Weights of a small transformer language model: 10.3M parameters, rotary positions.
MLP neurons of a small language model. Each row is named by its layer, matrix (up: input weights) and neuron, and shows model dimensions 80-207. Each number is 128 + 24 x the weight over its row's rms, rounded and kept within 0 to 255.
After each neuron's rows, "fires in" lists the words (lower case) most often at its 100 highest values on Wikipedia text that the model never trained on. A number after a token or word is its count.

L3.up492 [161 131 112 164 148 139 177 138 126 139 129 115 129 187 103 138 128 133 115 103 132 156 121 160 124 111 135 161  83 138 106  99  94 116 116  86  99 136  80 158 135 163 120 149  92 103  78 145 107 137 135 133 108 104 139 100  80 136 141 148 148 150 128  87 166 119 128 163 103 117 121 138 112 133 136 154 174 177 177 123 153 164 121 138 137 105 133 146  82 123  98 136 123 140 131 134 169 112 126 113 152 124 145 128 110 112 113 106 111 152 155 124 140 137 138 105 141  81  86 100 101 138 151 132 132 164 105 130]
fires in: "as" 67

L3.up850 [120 116 130 123 153 141 106 126 115 116 107 148 166 122 140 152 124 130 119  97 150  95 139 111 116 105 107 123 102 162 148 156 134 117 160 124 154 138 145  97 116  93 112  72 160 162 133 131 119 141  93 102 119  81 144 183 127 133  96 128 129  79 149 151  88  98 119 131 127  88 183  59 139 119 110 158 149 118 146 137 114 146 148 112 149 105 156 112 162 165 124 152 138  90  84 159 127 131 129 116 115 134 153  79 107 161 122 136 103 142  92 131 171 126 121 127 122 103 146 150 122 114 139 135 104 138 170  86]
fires in: "of" 55, "other" 14, "others" 6, "parts" 4

L3.up755 [104  92 137 101 111 112 120 115 103 143 137 103  77 119 151  90 133 100 127 104 138 102 118 113 119 143 160 124  98 134 128 134 126 119 159  96 101 166 124 133  50 171 140 149 105 157 158 129 168 112 135 133  84 127 145 114 107 109 112 154 108 135 118  93 146 138 154 136 144 113 145 162 171 117 142 155 167 129 174 118 140 142 170 119 132 115 125 187 128 139 118 102  82 141 125 129 166 127 127 144 102 135 125 128 100  79 130 119  92 137 154 128 118 173 150 172 122 144 143 130 128 165 131 132 119 150 148 167]
fires in: "of" 19, "january" 12, "february" 11, "for" 6, "may" 5

L6.up243 [124 107  69 120 122 153 112 110 122 168  82  89 148 125 145 148 115 120 131 107 134 127 134  97 118 108 102 151 121 149 125 152  97 126 151 113 137  89 153 140 130 136 111 101 107  84 126 165 167 122  92 154 142 125 152 145 173  75 127 135 105 145 133  96 125 124 161 127 139 160 118 102  82 121 133 116 135 143 110 133 173 151 119 158 113 134 122 135  95 149 120 137 118 160  97 175 144  83 102 128 127  90 157 161 125 159 141 137 135 170 110 155 130 130  92 108  90 102 114 129 152 100 136 112 149 147  92  91]
fires in: "a" 35, "one" 19, "two" 8, "three" 4

L2.up592 [134 170 122 148 109 114 124 124 181 147 127 132 138 124 161 116 141 112  99 145 140 134 164 143 124 106 133 105 117 189 108 110 115 110 145 104  85 125 119 168 138 109 103  76 106 126 126 164 138 140 142 132 130 143 134 126 132 146 152 128 131 120 141 152 104 123 101 158 119 116 121 164 135 112 132 171 168 127 157 121 149 108 141 145  84 140 107 134 120 119 152 164 150 117 114 139 120 114 109 117 121 112 115 143 129 130 139 131 141 159 163 144 135 125 145 141 167 131 197 162 101 110 132 135 126  89 149 133]
fires in: "as" 31, "for" 21, "has" 7, "in" 5, "jain" 5, "had" 4

L4.up157 [143  78  93 166 106 136 160 138 138 158 185  69 129 127 124  62 122 106  76 147 144 118 128 141 150  97 147 136 132 111 106  89 162 139 138 131 138  87 115 157 150 128 125  75  98 136 158 106  90 123 109 126 102 117 129 150 109 133 126 153 125 119 145 135  98  93 120 139 126 131 184 122  93 158 106 145 125 145 158  89 140 125 115 167 163 153 143 124  85 104 139 134 123  93 150 138 108 136 114 123 128 143 154 130 192 164 101 121  94 103 118 151 164 142 117 125 128 110 164 131 187 104 121 136 161 115 106 117]
fires in: "during" 20, "to" 12, "by" 7, "a" 7, "territories" 4

L2.up842 [110 141 166  96 114 128 129 126 147 112 104 128 135 115 164 128 119 107 129 128 104 107  68 113 147 166 158 113 131 150 127 137 131  89 109 185 152 121 109 127 154 152 102 167 118 146 127  96  94  80 133 110 127 123  78 124 165 125 130 115 116 115 146 156 145 126  83  87 132 134 110 156 135  90 145  97 145 152  79 122 116 175 146  92 145 170 179 131 146 181 137 128 102 178 140 131 127 141 114 158 135 105 149  99 157  77 160 107 149 128 178 120 139 163 182 123 149 152 138 115 124 136 160 144 143 112 118 123]
fires in: "there" 26, "he" 10, "they" 6, "you" 5, "website" 5

L3.up632 [153 109 118 186  93 137 121  93  88 126 148 154 143 162 107 143 124 106 115 102 103  99 125 162 115 133 167 161  99 136  96 136 145  86 143 165 140 109 126 129  98 126 109 130 151  78 174  72 140 166 143 172 116 101 149 127 144 146 142  67 140 170 141 134 132 132 106  71 145 156 148 131 117 118 131 102 139  78 140  78 154 100 113 105 152 121 118 102 134 123 142  97 117 129 123 157 121 127  83 132 179 120 175 161 168 134 103 126 116 173 107 149 134 146 114 142 143 128 124 163 106 138 124 151  77 118 158 138]
fires in: "round" 13, "season" 13, "win" 9, "play" 7, "debut" 6, "bout" 4

L7.up788 [146  85 143 132 111 185 125 112 115 122  89 110 135 174 135 112 154 132 103 153 103 100 101  64 132 122 149  88 126 128 150 138 159 112 108 150 138 112 122 104 125  87 105 135 138 142 155 140 121  96  97 123 129  99 113 122 156 116  88 165 157 112 121 134 126 137  93 103 117 136 139 147 152 131 106 147 130 149 139 127 122 115 101 103 130 150 122 162 150  95 152 167 108 106 100 148 138 140 101 117 156 123 127 156  77 126 153 129 125 163  71 147 168  78 135 108 101 132 110 106 164 115 111 138  90 135  96  96]
fires in: "of" 56, "on" 4

L2.up64 [149 119 138 131 139  96 115 148 109 163 130 119 178 133 123 138 147 151 127  69 102 127 132 132 151 128 140 169 192 118  87 150 135 161 150 151  92 115 155 120  79 161 119 121 106 139 101 126 144 112 177 175 119 111 134  92 117 158  93 136 126 107 123 125 118 138 128 131 112 140 150 120 137 109  97 115 146 114 125 118 137 176 121 139  44 101 136 106  93 136 103 118 165 113  93 146 156 120 157 143 159 115 129 132 124 158 144 144 109 156 149  93 126 135 132 106 115 119 137  95 138 118 145 156 160 144 138 127]
fires in: "of" 53, "green" 4

L3.up854 [137 121 137  77 114 149 143 117 147 102 138 104 111 150  96 153 133 142 132 115 107 134 127 118  98  85 156 108 139  83 151 136 126  85 174 110 103 186 134 128 135 103 105  80 152  87 147 103 131 135 146 157 100 135 113 131 138 140 113 122 139  92 134  97  76 103 161 131 148  90 118 124 134 109 149 140 123 112 124  90 136 144 129 159 115 122 120 107 135 153 110 128 125 133  93 152 132 149 130 135 126 138 119 107 168 155 106 137 108 132 148 166 104 103 172 143 109 188 132 142 106 151  81 136 140 116 144 130]
fires in: "of" 73, "final" 4

L6.up667 [134  93 113  95 107 125 106 110 119 111 116 169 148 191 182 109  89 184 127 149 139  80 135 136 164 126 162 139 108 106 154 116 126 114 139 150 120 125 139 105 117 166 125 130 157 167 115 132 107 111  96 155  89 133 156 168 122 137 145 136 134 136 129 127 162 112  75 153 101 131 120 133 120 115 114 102 125  68  99 167 124 114  97 128 115 114 122 113 120  92 143 117 124  87 133 104 170 170 118 140 168 134  89 115 172 136 190 134 135  84  67 119 157 150 135 137 109 129 146 129 123 120 110 136 106 169  95 147]
fires in: "at" 44, "during" 20, "in" 6

L3.up8 [171 132 179 105  69 110 134 118 112 132  93 100 139 124 130 162 155 141 137 140 119 106 120 146  94 119 114 139  93 162 139 139 158 147 150 112 121 168 149  92 119 169 146 129  66 123 161 147 127 130 143 135 142 143  68 142 116 126 137 127 103 123 143 158 121  98 111  61 145 127 138 169 133 119 137 124 179  85 119 110 118 128 156 151 134 121 124 132 168 142 130  75  95 135 109 141 152  61 157 120 156 118 148 149  70 126 159 109 135 130 142 112 142 135 167 104 143 105 135 102 133 124 139 125 127 152 121 113]
fires in: "to" 28, "in" 22, "on" 15, "for" 12, "fenerbahçe" 4

L7.up750 [129  59 135 167  87  82 136 127 103 147 126 118 100 132 122 108 114 140  99 153 151  99 132 116 115 149 146 170 132 155 144 142 145 104 122 144 132 144 179 140 125 123  90 133 159 105 136 170 135 151 140 154 102 180 151 158 148 145 115 148 112  99 124 151 123  78  91 119  91 157  87 130 108 152 118 110 145 158 138 119 137 128 153 157 111 100 107 163 151 153 119 125 165  98 156 162 112 101 124 137 122 134 177 151 139  78 135 139 126 139 134 148 141 109 115 144 130 137 123 100 116 106 140 121  72 128 154 128]
fires in: "of" 19, "12" 12, "11" 8, "100" 8, "10" 5

L10.up261 [115 122 119 128 113 180  97 108 153 158  51 133 130 151 139 121 111 129 118 136 165 143 117 168 140  98 133 155 129 136 168 121 114  95 161 156 112 132 107 106 123 138  95 119 118 111 127 138 128 113 124 103 106 167 144 172 101 143 152 195 108 113 109 132 156 133 162 131  95 168 134 100 133 146 143 119 112 105  92 127 127  81 163 146 165 135 139 109 146  93 116  90 126 120 150 166 143 141 111 129 107 133  53  91 131  78 117 105 113 117 137 136 112 114 152 114 126 107 123 117 141 150 116 132 120 134 160 143]
fires in: "to" 54

L2.up710 [111 113 123 167 156 117  84 164 111 164  74 136 153 127 138 140 139 107 151 136 126 121 185 110  90 114 116 115 119 109 102 134 169 154 125 154 115 109 119 117 161 140  97 158  83 134 140 173 109 136 147 153 122 154 158 166 142  79 144  83  98 103 118 135 106 139 121 123 146 101 148 140 126 123 138 126 119 117 119 156 136 149 116 121 141 122 138  93 100  76 152 167 137 127 152 127 109 121 140 163  84 104  94 123 158 161 112 136 120 186 127 154 170 123 101 129 160 127 151 123 138 145 115 100 135 128  85 145]
fires in: "from" 58, "self" 6, "bacteriologist" 4

L2.up598 [112 103 170 106 216 130 131 129 139 161  97 130 134 160 119 100 152  97 143 150 123 123 144 151 137 140 127  98 151  95 134  90 152  89 132  97 107 170 134 107 122 129  90 118 141 129 138 100 161  95 128 191 133 143 114 137 117 105 139 121 118 125 118 136 117 149 102 124 116 139  92 156 112 134 138 176 151 137 138 111 124 125 164 143 154 116 140 147 108 108 137 128 113  99 116 155 127 120 129 176 151 110 147 163 137 132  75 116 125 130  90 133 132 141 104 156 127 143 151 155 110 134 108 136 171 104 130 118]
fires in: "to" 94

L2.up73 [143 112 157 119 104 118 115 105 135 160 147  96 113 125  87 103 102 164 142 128 132 104 113 125 109  79 123 166 103 157 117  83 130 130 103 129 146 151 116 150 134 102 179 108 119 129 121 120  89 137 121 170 147 162 139  92 100 137 156 109 128 131 109 114 149 141 140 122 142 124 122  89 129 142 131 151 129 123 140 138 146 150 111 100 121 154 122 126 144 172 101 129 131 141 100 167 135 144 155 130 115 172 112 123 108 141 101 179 103 149 133 113 145  94 105 167 133 103 131 112 171 178 151 117 143 124 161 100]
fires in: "world" 38, "raf" 7, "professional" 4, "senior" 4, "junior" 4

L3.up892 [ 93 103 121 108 114 132 160 125 145 160 156 120  99 125 129 121  94 141  97 105 182 127  51 136 124  88 112 164  69 135 105 127 143 111 180 168 100 118 167 115 173 122 116 113 111 120 164 137 138 127 112 126 105  90 161 124 107 113 141 152 125  89 145 111 109 113 184 110 159 138 103 169  66 129 111 120 119 113 112 148 152 135 138 117 129 153 173 138 119 168 182 119 176 150 118 199 149 147 115 139 110 137 138 103 122 170 131 154 120 114 123 111 127 154 116 104 129 119 133 157 145 139 122 134 101 126 110 124]
fires in: "they" 40, "she" 28, "he" 6, "there" 4

L2.up821 [125 121  97 119 110 125 114 152 102 130 134 159 110 132 121 126 164 144 113 159 141 119 139 145  98 114 139 172 139 151 103 163 118  88 170 131 118 165 118  76 113 131 154  93 123 159 110 157 184 113 160 134 124 118 132 159 132 163 110 145 117 123  92 137 118 114  79  87 144 110 132 151 149 134 140 107  79 132 152 188 113 146 126 103 138 189 110 126 119 110 156 129 145 170  98 120 135 113 137 129 124 145 105 132  84  81 113 100 128 126 147 129 124 117 144 124 142 112 148 110 156 160 179 153  91 128 113 174]
fires in: "from" 20, "out" 10, "978" 9, "scene" 6, "scalia" 4, "left" 4

L7.up310 [142 118 118 114  82  90 113  96 133 152 172  83 116 118 144 121 107 121 150 147 180 148 136  93 172 138 146 146 158 126 146 111 128 119 144  64 157 124 118 114 151 124 116 126 138 158 122 156 140 140 122 119 131 150 132 121  86 140 158 145 115 137 147 111  93  97 102 144 121 166 156 113 108 123 121 101 131 102 111 171 158 126 116 124 125 133 133 125 146  92 137 157 136 102 147 153 126 100 119 112 144 137 139 143 180 130 159 119 141 114  89 183  90 112  90 135 131 133 131 132 145 110  87  92 119 183  58 141]
fires in: "in" 59

L4.up547 [146  99 136 147 163 132 106 122 154  92 115 105 129 116  96 133 144 127 101 137 118  78 124 116 138 113 102 161 107 104  96 104 130 145 143 123  92 111  89 137  85 120 128 160 130 124 177 139  75 133 102  89 114  95 153 134 128 132 136  98 125 119 138 156 138 134 112 156 118  92 105 147 149 198 135 105 127 150 144 103 111 146 151 126 141 133 143 175 134 110 114 138 150 135 112  88 146 171 127 108 151 156  86 134 104 154 109 143 115 135 129 127 136 125 172 135 145 126 118 166 142 133 166 176 134 142  76 137]
fires in: "or" 35, "as" 11, "rebel" 4